Weights of a small GPT-style language model, trained from scratch on English Wikipedia.
Size: 14 layers, width 384, 3 heads of 128, MLP 1536 quick GELU, vocabulary 4096, 26.4M parameters.
MLP neurons of a small language model. Each row is named by its layer, matrix (down: output weights) and neuron, and shows model dimensions 256-383. Each number is 500 + 50 x the weight over its row's rms, rounded and kept within 0 to 999. Numbers have three digits each.
A block is one neuron, or neurons of one layer that tend to fire together. Before each block is what it responds to, as a language model described it from the Wikipedia text at the highest values.

Responds to: Function word after names. Short function words right after a proper noun or title, especially by, a, and, in, for, as in "Galatea by", "Kubo and", "Kermit the".
L11.down518:479507506378432491577484489567407540517374550501487518472544488515499460595423583500564516544480500520593469497535518503437549485498532481449502530511436538491461566426447552411525463516474454523524525487460562526531448507485419519608590505387389497406583522514502437455495559515544513572446477496490565504406537493447602432517452541468441511559486475521529400486431445433396428516460
L11.down1223:402504524413497550551453471506538409327500563565430536555473444580565504512566536499529446568449591483528470562476411525448613514565425459511486525518468492547489466534478545510514540485543501500501457551478542435510512646455418503535475501437521497563478438535497456503481499555412566452511491520440519527459482509519545414480508542592504527273427498546475582471477405442424508500554

Responds to: Adverb after auxiliary verb. Adverbs and their -ly endings placed between a form of "be" and a following participle or adjective, e.g. was widely used, is commonly found, was later appointed.
L3.down288:467473480406504566506511499534535560513582531511476522538470542512487532555540465527444447477510443535542557474602531547594560479615486522512430492545559581513581471521552417528466485514569468604504585504559501469445537465489440516526496426547504488442592515549432505524465590551408490521444439513507556481435496504604455582461507565512469561503418441584541486445478570434604600559476
L3.down976:470541510597559520494485428484440447512504550485534415500468435475516448479465468534527603517605416430553454529492565524560491506477510557501501496525514524588453540515490537463474537534521549568550537416477547481510470419459454479547538503564518495503568500548458463601509539536466387588493506485464519508564476541567506476529477455455477496635373484411601554524442526470479501546413
L3.down1160:466544391444467582407529535455519557397422484589488539623401397409446571570386528453548526506479483480534504440522556521409500445510509495473501462468525483486497477501522492463437583466429584490550551525531506359516537504557522513380486520530475574536503426497539472459473517505517500475532476417572479407571654535541509514548591478463574546538505447572487496455482495543578479479488
L3.down1307:522422453409546579420436435495506635460502500545551475564460459493484532542456553444568527588575482461438462489569541541497481452523505496493416590405533535537464504461495524497413497535496528565524407476519511510420447468433481457425504595482446550463447476476473534473476556531496467458522432562509468438512550600515442469518498489386488550475477568553512468487417412407518472586530

Responds to: Percent signs in statistics. Percent signs after decimal numbers in census and election-result text or tables (e.g. 20.8%, 45.35%), plus table-cell pipes after times, and ordinals like second.
L2.down2:599459453454518564572538535518525422573528557435557394497502515545462364532538443460444552448527588524473551527434524428561544493468445473567425567455497600554469494572504545461484420501418478524590533503502528485498487486590464510536451570506473517438514586567508448422479520578473470543519518438570473582458450460479477419544533601430506489530572514423540539549491518471579513406557
L2.down122:464534571536483454517438447494462547494505561487507442377471508530488539431533503505560456534426490385519492576435507514475516475373510518523559561546559511541459467478483531556440509533556399475552520458486500532492483548536565442505618527444578522456473531486474509526476498501550487465544516400437553468497439583475555486567561525550451468506443531479494559431433536499478479510555
L2.down501:478520502480530492556552566526402476468456485509470495458436478516461495512517509468421549500517484509497577429486540551529536578531495509438517470557501579475506469541489521534558408520563537489568593486494578555476596543554531493508444435488521468503469485475517498408531506600544548440493597436486575501535509530571520488528532442483341508508454503502364561405504448534509448569543
L2.down721:532464446498448491441499445530438422497459435422471474512543544498526512517507423473478523447567499441560506420515505432473451505427432589500551512539405502488448450417412538508587487381501496530426575475556556514486453489481496488498502410485506459489526519486395617445444339453602514557499491525549532532619519444465551443525488588578619522459507480491631451448473520522519467405477
L2.down745:474410542512355528504437465406517455429498505453593546426444435526574504552528492440537509425478484502482580441499504409452571431596476441523613533545384546466480533591494469556490360533444521503474376529523424533475459492455511515500463447498422472489488531444542566484517530486560458509537401488590539425488500610577434514502446564523508499573497450443541530555486504483517448509493
L2.down948:528473531543476486449526513569548420568469559419512456506468536504484498418486432457473435367497451512548462549392500609466451469547423482595555475511471510557531512502603563531508457499526552568552450560496482461504374604622448500528512536534495556423477526540589463443474464593506501462483590464511497570519475514487455533565546519545508536540479497496519550501469591496355515498509
L2.down1212:551434534418520440503438541480508402566502524496540533559433461449483420499556500507438541534610563488469486604476448520477494487526406547508487503540508501508547512645545464399541473550604445376512435567482546555526390507484486501461452532405418513512467555449510483488509462560497453508511564526534530440402610568514459528491507542527472459523463498537566526509552400575477547539517
L2.down1243:537531545477518460539524568541538473539493578394527468540425522525519523470452466577507478494488532476466514463603553540505485478460434489566428506524469596489594494538496432546421464484519504561506486614488505506489499435426557494390430532498481507440453527553615505397557439483437434443488538518515591543506447451505459429449587481435575519490415516534520517459463540484538531559436

Responds to: Separators inside numbers. Decimal points, thousands commas and score dashes right after a digit, in statistics tables and census text, as in 3.0, 2,177,198, 1-0.
L11.down628:521438450571436511566469436498466467673480469434510630546409500463592590494526496560464483521583572481499551446535472492526501530453467495506505542530444523525487496574542539476448551525514421492482497406501531478513494581447417431505452447474451528450413442419433523501592596466427520500563516438461422490476472471533569504515598511564531514488545503515505455461400418486500505494553
L11.down857:461571484620502483582619523430373617601436566456637554578518446377546577531512500491536520448472427429504528451501499426483461542553468495491519551425546507522502437469453453448396483430443453479528545470474505492560542561447521461511633443507539538557437406478497510552472557464518505529553456491572484443471557538527455533419522479527529468449491467415505432567529471570527451477544

Responds to: Start of second name-part. The first piece of a surname or a name's second word, right after a given name, mostly in sports and cast tables: Ben Rhodes, Deng Yaping, Justin Schmidt.
L3.down854:515529447469401488495614467464438460603395431496496439521460547548494562540466500547538517440506499512550490441439546477601457365460569549488474476420526443511495461515500476504510571536462567482519556491509534436479411510439421454568496522566559497531529561540473429523517442506477432481373552441429482420521470484497528434470462448546533500411535476554390506525501455495522549514450
L3.down1181:582426553489482473481511418564483504545474476496577477477434587501437604480490467503566497496496484503565479414435445512531578554413641463520558520492456506564532424566477578559593477527557475469512584484413512489440488507455508431426439490482528481550497541515408536436512453511489488525508457436532384533487516519402530464405491587483472431501498543574430600436470486510490483571448
L3.down1422:479512487511462585500488564463516502556549394509574425562544435556522477607536421379403473492465453473493488548567581458526514489559565482567521543436484501456464517545501432506436585520469372486475416475512546567518509532488532550455431581517502434501563479492481431458540533573529457568500439395489472534464457462485505449493532443475493467455544466385536446497538536506531481527494
L3.down1479:562541536450535445500442530412433470665548523433452464470407435507571515398519479483528494445517541458492440529529537456498481442572456435630461552483502525575462500538430406465447409499474479458453455517489475530409548530509520524441470540576530540455503403519461468485476499527465473497490444497525491486535482547461482471499534433537493492551460439469528510561523547553516541522504

Responds to: Of after quantifiers. Of after quantity words like all, some, many, one or rest (all of the seats, many of which); more weakly, second word pieces such as Mud|h|oney, gu|it|ars, All|M|usic.
L2.down294:523576472539493449471457485460554506393512382529519615557547519490469482494465487487517454554550462552516423486517459467437548533456445519516497559467611373365456510435497547519492472468500551451459527482480516498565557504435540510590522578538476482549507549504617509561488548455521613524497445434496549455562497354456577503481484520537503455449450442503504534525494580446483469550500
L2.down392:497485427583526526427467547462408508548527441478500575458505427532454476575492482377491532463567475462436512488538535525447579450464501484445453601475504476517525555471475481530410478598504519501415548364444499456500453548490469476589592491509452514543522485517438520535475512536489486543462546517521401433501481437578448543496618589472533444540510505538479548510440513476484590469480
L2.down424:503549617558542471499483573535525432501352572573553595462547497546452380477478463564491480485507563464550539453525437573549476569562527494464476446450505469550441550474470470532557509441499401478548449477485501465582453444509529551482533537493458470495568506380564452612580607534483610549448421547480536499489482513475513535446466493547594485549437527505450499552517560526486473507590
L2.down813:539547565478526509449506436566467508600541553475459406502433533522546491437455548504559553514499498450562544533584430526447415373432476549419503541503422440518509488508485528434455503505495538470481566447487492590546454412479511434565521477463484531597533482546496585423440491463524463604491500529538480491471600544487527497526411391568579486393439563439495481444477577428525570488454
L2.down955:492516533460493457404415502511492431510450417539509440544517508519523517424461497518454503525462487465513525533529600471517456614532437487616517529530512599523551530521516458476579604410454555572482550535514513539567542604482577474454373578448525506608524526563591391517453510520491536559593521333449452438405568535523509536417536553403530486394428459516557498526460570497501526505618
L2.down994:517503549502573518500364521578446564569515411495416338514563502430541513524423532400531438546442537560426564499512517513537514493404592417523523528528524550393383513478529551489487475526526463547528483472564480496495460541571526511505592459496484565576496426455457476459581482441543493535502576459489469471473473482584438502428547482455555531496399451461415461519523524573506507554502
L2.down1061:437457416610481514490482456475484458476483443477464491538469548452438459520504501496476573478533477519432525546495597484483620477433477501551426595473582476547489543438440409474496621529559497601500430415514534466453566446390463505532519565465493427470483523559550455457545568463547504532421569523472517554449558520474468492498480502497547552510507540497403506505392490542490546574492
L2.down1135:535535458463578532476506504501521592541481447394524523597483509449593473518391414401589481507496549504578571524384461492488433454492486465480564550580545554494467496530524469568453469581409438468475513476420527443471547442577506551541431534415482536439465591571483476484577579541572474429514642511560429562502522408411556505457533470508554506525568478472475545531562557582506562528498

Responds to: Surname-initial fragments. Split-off first letters of capitalised names, mostly surnames after a first name in lists and sports results, e.g. B in Boulanger, Bl in Blind, S in Sulejmani.
L11.down289:416505451528566584414404533507472570528426422533570475462449497515510539487547499517597555511486541491625494504420489454463456517533513669451590563496482416515559529505489433454535506447510514477541686519495460574539499492491462519472575455418474524390501502488497445533471518439441571544472581460530516509582503562402534498533484537506662472397467496486523513479470517454506477506533
L11.down1451:471454515562539557549482463490500496449559562527530501528457577469526452555419564501519589479474446518504593493538488444557470589610549576513461532503520526489464459528501487500445486528598551438387495481528441488467574483497563502564549494486555492476510488374458513501463453524416378486505558510543538493459536492271510422470439429552530543426475532514489413505502521420505559541575

Responds to: St./Saint name continuation. The token right after St, Saint- or similar name starters, mostly the period in St. Louis and St. Clair, also Mirren and Exupéry; weaker on mid-word pieces.
L3.down411:485393502512515465509533571464537490580539521582445488467494508459458557506460495575546527567429430472477492442522493468471539469469441511576465581396533491508623519514567492565426510536489546611531434514351596560452561549521492572507606610442490435525457559499477474489464461431541530513497560527580480476546507435493476421417540459572527405510467461469511447551502457482581465527557
L3.down615:519454545498485434543517613473535544503556501501562501474524425512545568457565507530544451483518509513530469521477550487544570569519505540382463503594509589463608480566495441482471566437519511574557518460423474586479467567510514525465603531437509410451508525540598494505541559545503454477510534547403553460466520509499523476510539453426443494487524428544430460436503501579525562425493
L3.down688:472487440498520595525616408439582484537501598455458480512532495480434530507552546454445476423538417475514423505436429446537443499493498418516532410533475513477553473526604466499568497607517510504607545533527487511523475554481485642474431463481462552551500503509434507542509533535522438522440487547428433421471492376485526539425512480402562507534452620502523481486471501516508482512477
L3.down1230:508495507450519503516616569534518486656456497488513402399503405481518572490487483524565543435353559494579524481453496485547468445401477443463443430531488582468531529531525417501503516419573525451527514494404543517569541421460511506445433466471534460467441468541503473523488511505521496564493528525522504511512563554519493404586562480501485451546581496461441469482456496636595507544526

Responds to: Proper-name continuation tokens. Tokens continuing or closing a multi-piece proper name, like El Paso, Le Toux, Les Paul, plus | or = right after a name.
L2.down52:485482517407578582459499512543525553558516484538502556463486562365550511556479534597583548453499535529520433520483502483566502474483493532514477494537484453531430446541486487500576521558525500557528455433443528540430441586459509475549373488479465522567536543540492479510470515458497474438472526457514474575513512519533513529425524436543534382471607582569485538479404558580555461479314
L2.down289:390476514457579527423486564468507480526548442479488485551532517507499492545455459500430517500477442519523500483369512479509509521499546470481576423504502483500480491508437546527551432461545456482585564506566503446398548519493602452607521550396495573506538508466572478548508558457552427464501583513541436463466542474475455536548503492407476591521562420453464589430471424474514503471382
L2.down302:558524496451513522515549441570581596597458471499537495443516533468536574502478471567553484499557568518414510454395490374552479521497597579402534400453495492530526500579511479498501580501529625561493593589545410465477435502468477496481454492429562503551482541525534516512599467420518475474481474412475404479573447465558470490428486533411485462513587508562522527517471637549477494481476
L2.down810:530470450550541553487580437478565454536560464381595491494464556478510563459449494530461471488514536558367475464430574398507476483526509480423583442517386417579438500440572450456606509515453469512526593562553430519477538519451540465479512541440495475477530537503487466553525484489504474555514401453478428575543499551443451504493427464468504472519482547564562518591424527539540500518498
L2.down903:489512515516471455485526409518576435531428552419515509478530487368463498587496484578502437489564475493438507448495515530494431603450563476489573487471454512548416472470540485544503531462523542461491608544474437521422446449521591449526473451571519529420506539487508554545464466469522434435454463504514497594486514444462522612523570513520537535490541392498458468469546469502478467475487
L2.down1012:428491453456586531472472502565455505335486565494505496525493467464546508501377482536478526533538414483514502531502511461560480469499472427405536476514522550401504486473481423489476477516510481455618513450546541547577538476562538429522533503452444547454532486530477504518459562528458421486524527591475593579507532562499547565466607489579589504472521499421509593440513462489443472528524
L2.down1023:382479509451401500492565452518420508353474563575468483535563423481478512558485496551569442504408500482500507546552543448442464505448545521524427598437648477503545524474550430515446557527460479552545475574519564467509474488568473389560526545467511538500436489438477452446544425584465484446543473549478614537477483526570516485554486480517557470498562397485474432627512534460424601442424
L2.down1119:537535453407430454499553445565442548627581502509505443624454499535493522500548520492516462527498472437543527536496455517496539516482486470491423578495546495486525534499557532480445486483496559594438560408369485497526459577464491463532431474524482596466488550565439562475604426558505507491536514466441485509541478480591579511524575493568553451460468439457481618515460478489472486510542

Responds to: Word after a name. The first word after a proper name, often a person, company or place, that starts the predicate or a relation, such as as, sold, later, under.
L2.down147:429514505497456505516519482473434438351536524512531562450441413496431536480518426569472535627516432529482416608534499460487561537525489465510531509439512493494493475497507526480469543473501520510572408414467516400577492591571544450468507414533497627477429485579538582474298547520489453523494556483449486577543428549532542514434545442570514478511512480406587527544470466444554548456431
L2.down266:469526531422489492458584600531580490466596476485537551552487518490540473526553497533547471450559548442434455490484574558549413479454479518475542482452448534528485545405476448556572510411515445557433583518500511518431570446520596434449512492533576411485447518455452467514448527509444557521593521521568399508432557537509504445553578562511505522457479500532505473606533511524520594425479
L2.down350:390531508575393548478524480494495440583540503575549534498467439547528539570477391467480470444538550541560400529505472442484514498462444519500544506396535486508458515520494450452573530439588516523464586468335506472500463532553542375432496512473471533507516404495500481501452479530479561500425578565447455546567455458462556538540549585593540554405415452501565598530441456365471549363504
L2.down592:472460440438457499497551467394521534532483478552528504507465425537467450567526316446491512583422412507525442541553486391498464481594497443435528489465478446481577503428450452445509551528465433521529528503456502466567573552530560519409539475577510486490528580571504461448506470404559486568579537480546468518481494490532597471463477458541430533524464398407618511601523441393397573574470
L2.down670:421513633603515546443590515421503406372468495498438557505530451461505565441542513530469525489464433513609502465538527411410489493508499395491534437472562506494515518544444508490534474539470412475453498513481503505516532560548500532577604378569567589430512482491467559426483581555441508522561521495494529457501543480572426557427510500543526543558422461505521436548530458443529584468487
L2.down682:428434494457553507515626571526505373485512613535517521534506518504523526500513448519510556521458496516444618419519445489425491385492438526543537572502530477494489546521499516545484491486477432449603502532506456559520471524540597533507492529520509476535481550483501446514508516520423483538397610477477481534399527577568498377515497461483499543435529583555543527495444528485430508507393
L2.down1316:539479486505549494439576484477482536517436450456460431512486460554570462439508462471470503650499492561521444497592474547449516528511546427486538602449485465575431523404559500418474550551417457548524492549454514498570544592424520419514516482583489526477461482426507580472498484401479491571604528518473508535454507520547458558568518454422469515533461483442496451522584469572533542481531
L2.down1417:453479552607468507462512549443499510469472561523510512468471456504553532463565574572563455527461468466459473533681538480492502488468420433498492487468508481441491434520536435470453607544444508527549398464543427459453476523524572494530447473566550507503509496490572562586402546535469544527516638525443588503523471462520520492514550435564573516483522480537514455507561564454516542441430

Responds to: Table cell endings. Last token of a table cell just before the pipe: a % after a number (25.0%), a ) closing a value like 29 (1.1), or an empty cell; weaker on stray mid-word pieces.
L11.down1110:436537504443538466539452473457510447522445517467435487394548482445494527426454476603532509482496486440527497491489487563479504454516536570629550478442568447505490461466550482612483477503490480468493410508402542419530584462608485554487488427545626446518514468618481526600560503477408627472543490513530515487495545454498476533531494530548442488570460580561514458549542479432485490579515
L11.down1242:583515525481527555424525658477528533637558483463548453551502489451515458464449425414517469428531481436518498512454512523387531399544536470522555502472480409559517471440521496442519517612438531509578584552382461500489478473486494513466417496462422494507528496458600478513526569439416477588523496548494449541583484457541462579434375532479557505552569507486450516545559502417482451590475

Responds to: Word continuation pieces. Second word-piece following a single-letter or hyphen start, especially "ant" in want (w|ant), plus pieces like k|ill, d|ementia, one-|armed, and occasional infobox colons.
L2.down16:471411495525490566554443482520513485479475596533484443479490548495553513541581545550460530564522466494499506413546437479422393423534468477493441465533404500532543601498460466506491571477474629518529469465614548435426570503409508525460463462456541530543492459558534483443499482485520451504437457479433557506446526565424475476474491469493502531530651422524521504467595459526487423539528
L2.down117:529550452462481564581553478539474501617556499425420576496601465444478452432578502599541453441414454467392531594449538527616532604454557543556525466514534421391501486479537496497537562572541515500498453566513498396403505509459483447582491544559520561515473560525605502458476512517616544498507387478482504477462509539540592457438514509510506535484511443494479519525470488462583445506549
L2.down139:468534547523461494439512551541512430480525478527546526576441416541390497551533441542478486529548592365497520556537433505393536526397415509501436459485516500531491499423497523509526464422477630498493470512568502444482457434580524488427452518520450397511465469457466451482513451421524411521379534558562399553460488505361541484580489492535472555458428411454543468493511455403547456473539
L2.down450:547497494486514475471471520500627506582541472485526485506531626500539558420480489482460484462498550530438542494483468471549473553518477412458463541512469444427522434576504460495499491614468446496554504569349550446502528568470463512549506493614459469469532405562516506493452502594536574523543537487500457508453460548527511509484513548449574460540512432556498547536557502404513583539526
L2.down750:487557422482456547445505471411466532497509425583452515437525428429471555435561528514509516458579571436461515517536450547565477547435511418511366596477506497498531524490479491485516531485595542478542458439437526555538498530457494545445519569541547529450488412393530556520528487558478518582469478428452441495417446402417510551517547406474535651495512475524480478444526557482390532440568
L2.down798:570560481471522581611548484557581515440575571533500513406596562580512537520462452423493429476631604596463533552464447460503588503568436416488460432418562433564437571532453527537456499560473416531525445416524466539503521541452571543483469532410547524429523402496553446481529550506499469511519461532549461438579530556570509529588487561488560478527471468508531537523471562415490508447500
L2.down1018:429451581542535517514527577512533545486506563499517531434554535523604511535545487523529522539551484456558487488501599564564519407482458529532441521522534554553493429486498516483513529470499460476573503491501513481458540464533532531441435541461555502497530480543477539465536589478482489566525499574469428485411490530447516541439522475528564593439541566645490482432496555533559539492372
L2.down1490:428505487602397401492491553465428564493432466597502537529556435487474452467459543493517415502517459533559499521452566527442562546517457553551486545448523431495514532490498558494459502510495447456424497557485542472480413391518492474491478474553552628525458533533517521551530495453492577553549493463448522517600522545514598519464538567525603445515473468553542490571557523465497485559546

Responds to: Mid-word fragment continuations. Word-piece tokens that continue a word after a short one- or two-letter opening piece, such as h+ors(es), W+he(at), St+r(athclyde), re+pt(ile).
L3.down332:574491535486479572583592567456427506437537618470500496571455517477486489464534435421446466435540559443440382437439504561431426538456468486527526507525498494435503474449535520499546522492565517567502461422505569477506606590443537574487457520419498460542524451513540408460361550498500557472498521526456529522446530465534486493542555510481503610523492402566512412521453448436494532456548
L3.down408:485419593420438514511502507455500512554502446471642457454550496547501495493390522557457622469483483524478533475492481479471532492498505566609428431432496605504555454424543532486553526472593437460529484570464495422457512513543472562411510456592515549538401519544491455393553566489504522469504604451546459488559504432492546545506470583512556519529459509506429453568510535469454527500561
L3.down509:489380547564521494485512468517522484554370612555495424507546552487488529522586484491530511569494507522509410547521504433507485563462424472493434499505618515517511477508503544543434428506450475545532515525390481481462557553496423463469482470447597431449507560513613537512534561459513460539488549466497467439497494561551517514507530505421567446495490404474480486602488489514550488501454
L3.down1414:540494522574567459504522498464591393476453524426487402410560630597471547546516523532506556457376474574590454641435419501573465508520331498578539450542451455528528422550505528534487498541462502620490573459530554514510535469532537470504628494519464460457523511513433414537557504441489450519461563527563593420461501496588597483523634479477482557458461437471546527460460481476603505465477

Responds to: Approximate-quantity hedges. Word-final pieces of approximation hedges before numbers, like approx-imately and al-most, plus a/an after prepositions and -ly in largely and mostly.
L2.down63:446592518533563371555471462459565492467513519479437476537493496430458513462516412524599537496518537429524559478544534578489468496590460508539498480537414532472490513455447450540574504438482568536458477522461524424564437462494502606477517470532475613595538446497518568553458545548507571553446527509412498493429558509447531506465530390536473465532491391510492571501475471503476380503441
L2.down82:456495514410460530453499416466558531499534502566536443615587531493527460484627534487599514492506371482461570579438480532555492475516497508450483470461520531483439450444600456441421509532535516556469452501440573509485481495436491473491478408576504469413511554445567530469540459498467449530491465539482358559460471501479573505513493472426556497578432635514471530484511429514574443496451
L2.down145:455484481479490501485368455518556536477481493515479413445529522497518423465565529529509539530524467466497470473446544539620537539464587596500455492578478443513478445514492491439480507537510592619546548415455462510524452497552442529482435463464513557499501627513480526626459531524476383513492556496403574504501458507548475503490471532483517539543379444561384497450427506400485528460505
L2.down511:487432467400558520467459427580445463364470507485490509545456495485518546482418422535462546462497461528569517567560563428531493559539464509496505467517524559594666472498505585475543429488463440499497473473442460475461507565581530473506535473474516428522521447543484528534517463427413440517422481582555412528444499510556558488451632473510516404500529420526579520499520555510486474480446
L2.down594:533527595508499586546528478508584449522481478462471513491446537548582553456384523537428505432503591517479493559435510618521501548525445464492547525370434440434509504455521454454439500452565518529526493456479575576388502512543498484579573504572609436512517559556491545566457472532515546389531540596505408519463560466528481557499535533500543449587490466471585540605487500476509531519514
L2.down711:426456592507512513476527495578569521518536460557452552494478578447489426535522487513604436614515560483501558457575505437438488512487580560493431532520543530571457555499468465470475405410499462408489463535500480540564584485510416500485596499455549499555606460526485513504443586435476510548489429483445501521554525455476530514441506481429541563544527565473518428484413577417530451524522
L2.down1128:439446563445518495515482572645601351564508436532484490487466497529487442579498498490514363488417515525465521524556528532464561497477525467472416424569521465544442543502554364544478473506421438502476453455435485543551465451577526462520591501510539447467454505418498453522546550554516542594478447533453506496416530518539482473482477510524457537526467427503575453526564513450538464472515
L2.down1181:522412446517570532530523436451537486722504513454558452573440478512539462451460479441513437527543578555446500533503423492543463549492521609538486417545495500526531455463464610471531478511398533459528529540524562421532400473485479489540525529489476506506462539537477489483504507422528527591604388486474466518557593420517526507516553479457553463472435478444503516411513428441523525489516

Responds to: Empty table cells, split words. Blank space tokens between pipes in wiki tables, plus bare spaces or fragments starting split prose words, e.g. " "+embarked, " acc"+ording, " occ"+urred.
L11.down680:523526432370498491490494486589532496617392511478454532486476544519485518567595587528511496629503451430544558658495558357504506543448467474490443476562461523469534456531528566562511499513553578512490554520467591508443514483551414570395446524531564382506489365434496534531537577577483378495460512468414579520537579488516483494457480481521481436466500455397543416425510509503452396481453
L11.down990:461535488543567430615470472546492486483502577499502457548436522589477468402487553529516488483590471453555530470479546545503473546508460552474463562440433480525459465512493521463445519436448487484509531566520429506522611486582551500517418500444617460497564531471494518509557521551524540409505522577512423564504452546653511490514427469515559630417487496579571576541423512441570409468548

Responds to: Percent sign in statistics. Percent signs after decimal numbers in census and table statistics (26.9%, 25.0%), weaker on quantifiers like some, any, much, many.
L3.down116:489436502421456478536443507440547557564482464517532464505503527435417479582565483538581476466523411460583432559551522502591525536501451526518575464540597498430451556573488437465604440513554424472485459523516438580469421488485526462495522553435445511479489410524505543442538587533575556560504505479531428557429526523475579479514472568559502507536557493511419509550478578615564436455541
L3.down301:433441537518480574426482487500544465495464485588555506494457462538519548506597455469457484481502457588433479492481519490578498532508549455472493522616469392514480444409500466565505483504577517506469618503505502482483471423546446448560469449450583491435359571419447440570516585419472429438585502538563406426502568528535543482427390585424479504459536581453531544497528546499518488440542
L3.down1027:518482490557550521577461443511461626539602503446512492542458442467533399413489493488540483377529551490480433430453498578403539487512531374562540537509629463590406430497511507542535510446552508435470567520550521550495525501492534487585393507503503468523376479574472453508491466489499531500528558498533439494509417483439427533466512462443491453483513505483443470431485529444486553539540
L3.down1158:510504489515550508406599464501529459519495513625511506531569554578491587428486497468516443468512456563557507482519563506557423389506619437549476507555510527755499573548509426445445529576538458482479525478480536503567544436457552470553489522425428505449468518555463392469549530500426490484401437496501444522500493501501452616534500483493498454465499452526573479415530438486494487556532

Responds to: Verb after named subject. The main verb, or its first piece, right after a name-like subject in biographies, race results and plot summaries, such as finished, released, served.
L3.down788:491555435504482566530507566464447404377496553564533542439526557512540534519435455447553476502480485467402531530562587502439484531460489459565526504552499422523472495504521466429442541466415514610511576464528430585488473414529561544471385468550559448527449475457571503621563526573623465497530509484569503453526469452568554537444569494576520548480543490453467528513509503505500606583497
L3.down832:589480592480472508506515505554480513594523441460507526444536425564470525504494501477401528502541537561475479507636501549563484402536570493494482452497497437491528555544483489491494548426520421551493496469530519426432416527517594536483378471438548567449520502433475568494530470453553415511464560380511415511449364520458502503482633453547461487526590458475511532403557413548527500515518
L3.down1257:494501452461525490586582516606484451533578516586498554458501507481541407505461434483544448511452566506527494461472590453589459542475493563524483448502424410464485580432498521430397516428527480536451450504434492549490501464430516617476488552474484470492469510462528484424579432523474533453590525506519501420525492508441503471546508481433541451576465467547522435467417519461522533499546
L3.down1363:513507476494521505531455484577485477442442547507619554534461458464473574568436499462449510533471492420479501617550559514461509565424404490493533505475464453483481497471463553463478508510447496524492417407482494461507481539548555446474399481439547467518473442473473506532473567507518468469488579433486544465530468503471435520479494504632521484472543539413554589487440447499526512475363

Responds to: Mid-word pieces and table pipes. Second pieces of split or hyphenated words in descriptive text (sub-basal, gray-brown, white-washed, sax-ophone), plus pipe separators after numbers or dashes in tables.
L11.down395:483469460365620481564444480539454591496389455557512511484516483463581536515526449472553560471468577525531514545527410505377545527492518418473435532497513474534499533429572530502484479419632466453464579455501492430449435531543518474456450552464546559450488492489479462456488502491525560425538487459448430449546460424488423487565425604591532520469407580471510439506561481439554477458590
L11.down977:543536449433482547491481423580438541513518520485524529504478527541432472572458587522591501403372499584531471493545437523439482528370540534389450483466510513522511508540577441495531357512475513623471462503617475511506508554394526470530441454481501474450519568473510529484549487510464486494543565511553438541488452435500605514557442504345455532441445531535428527460552542493528501579456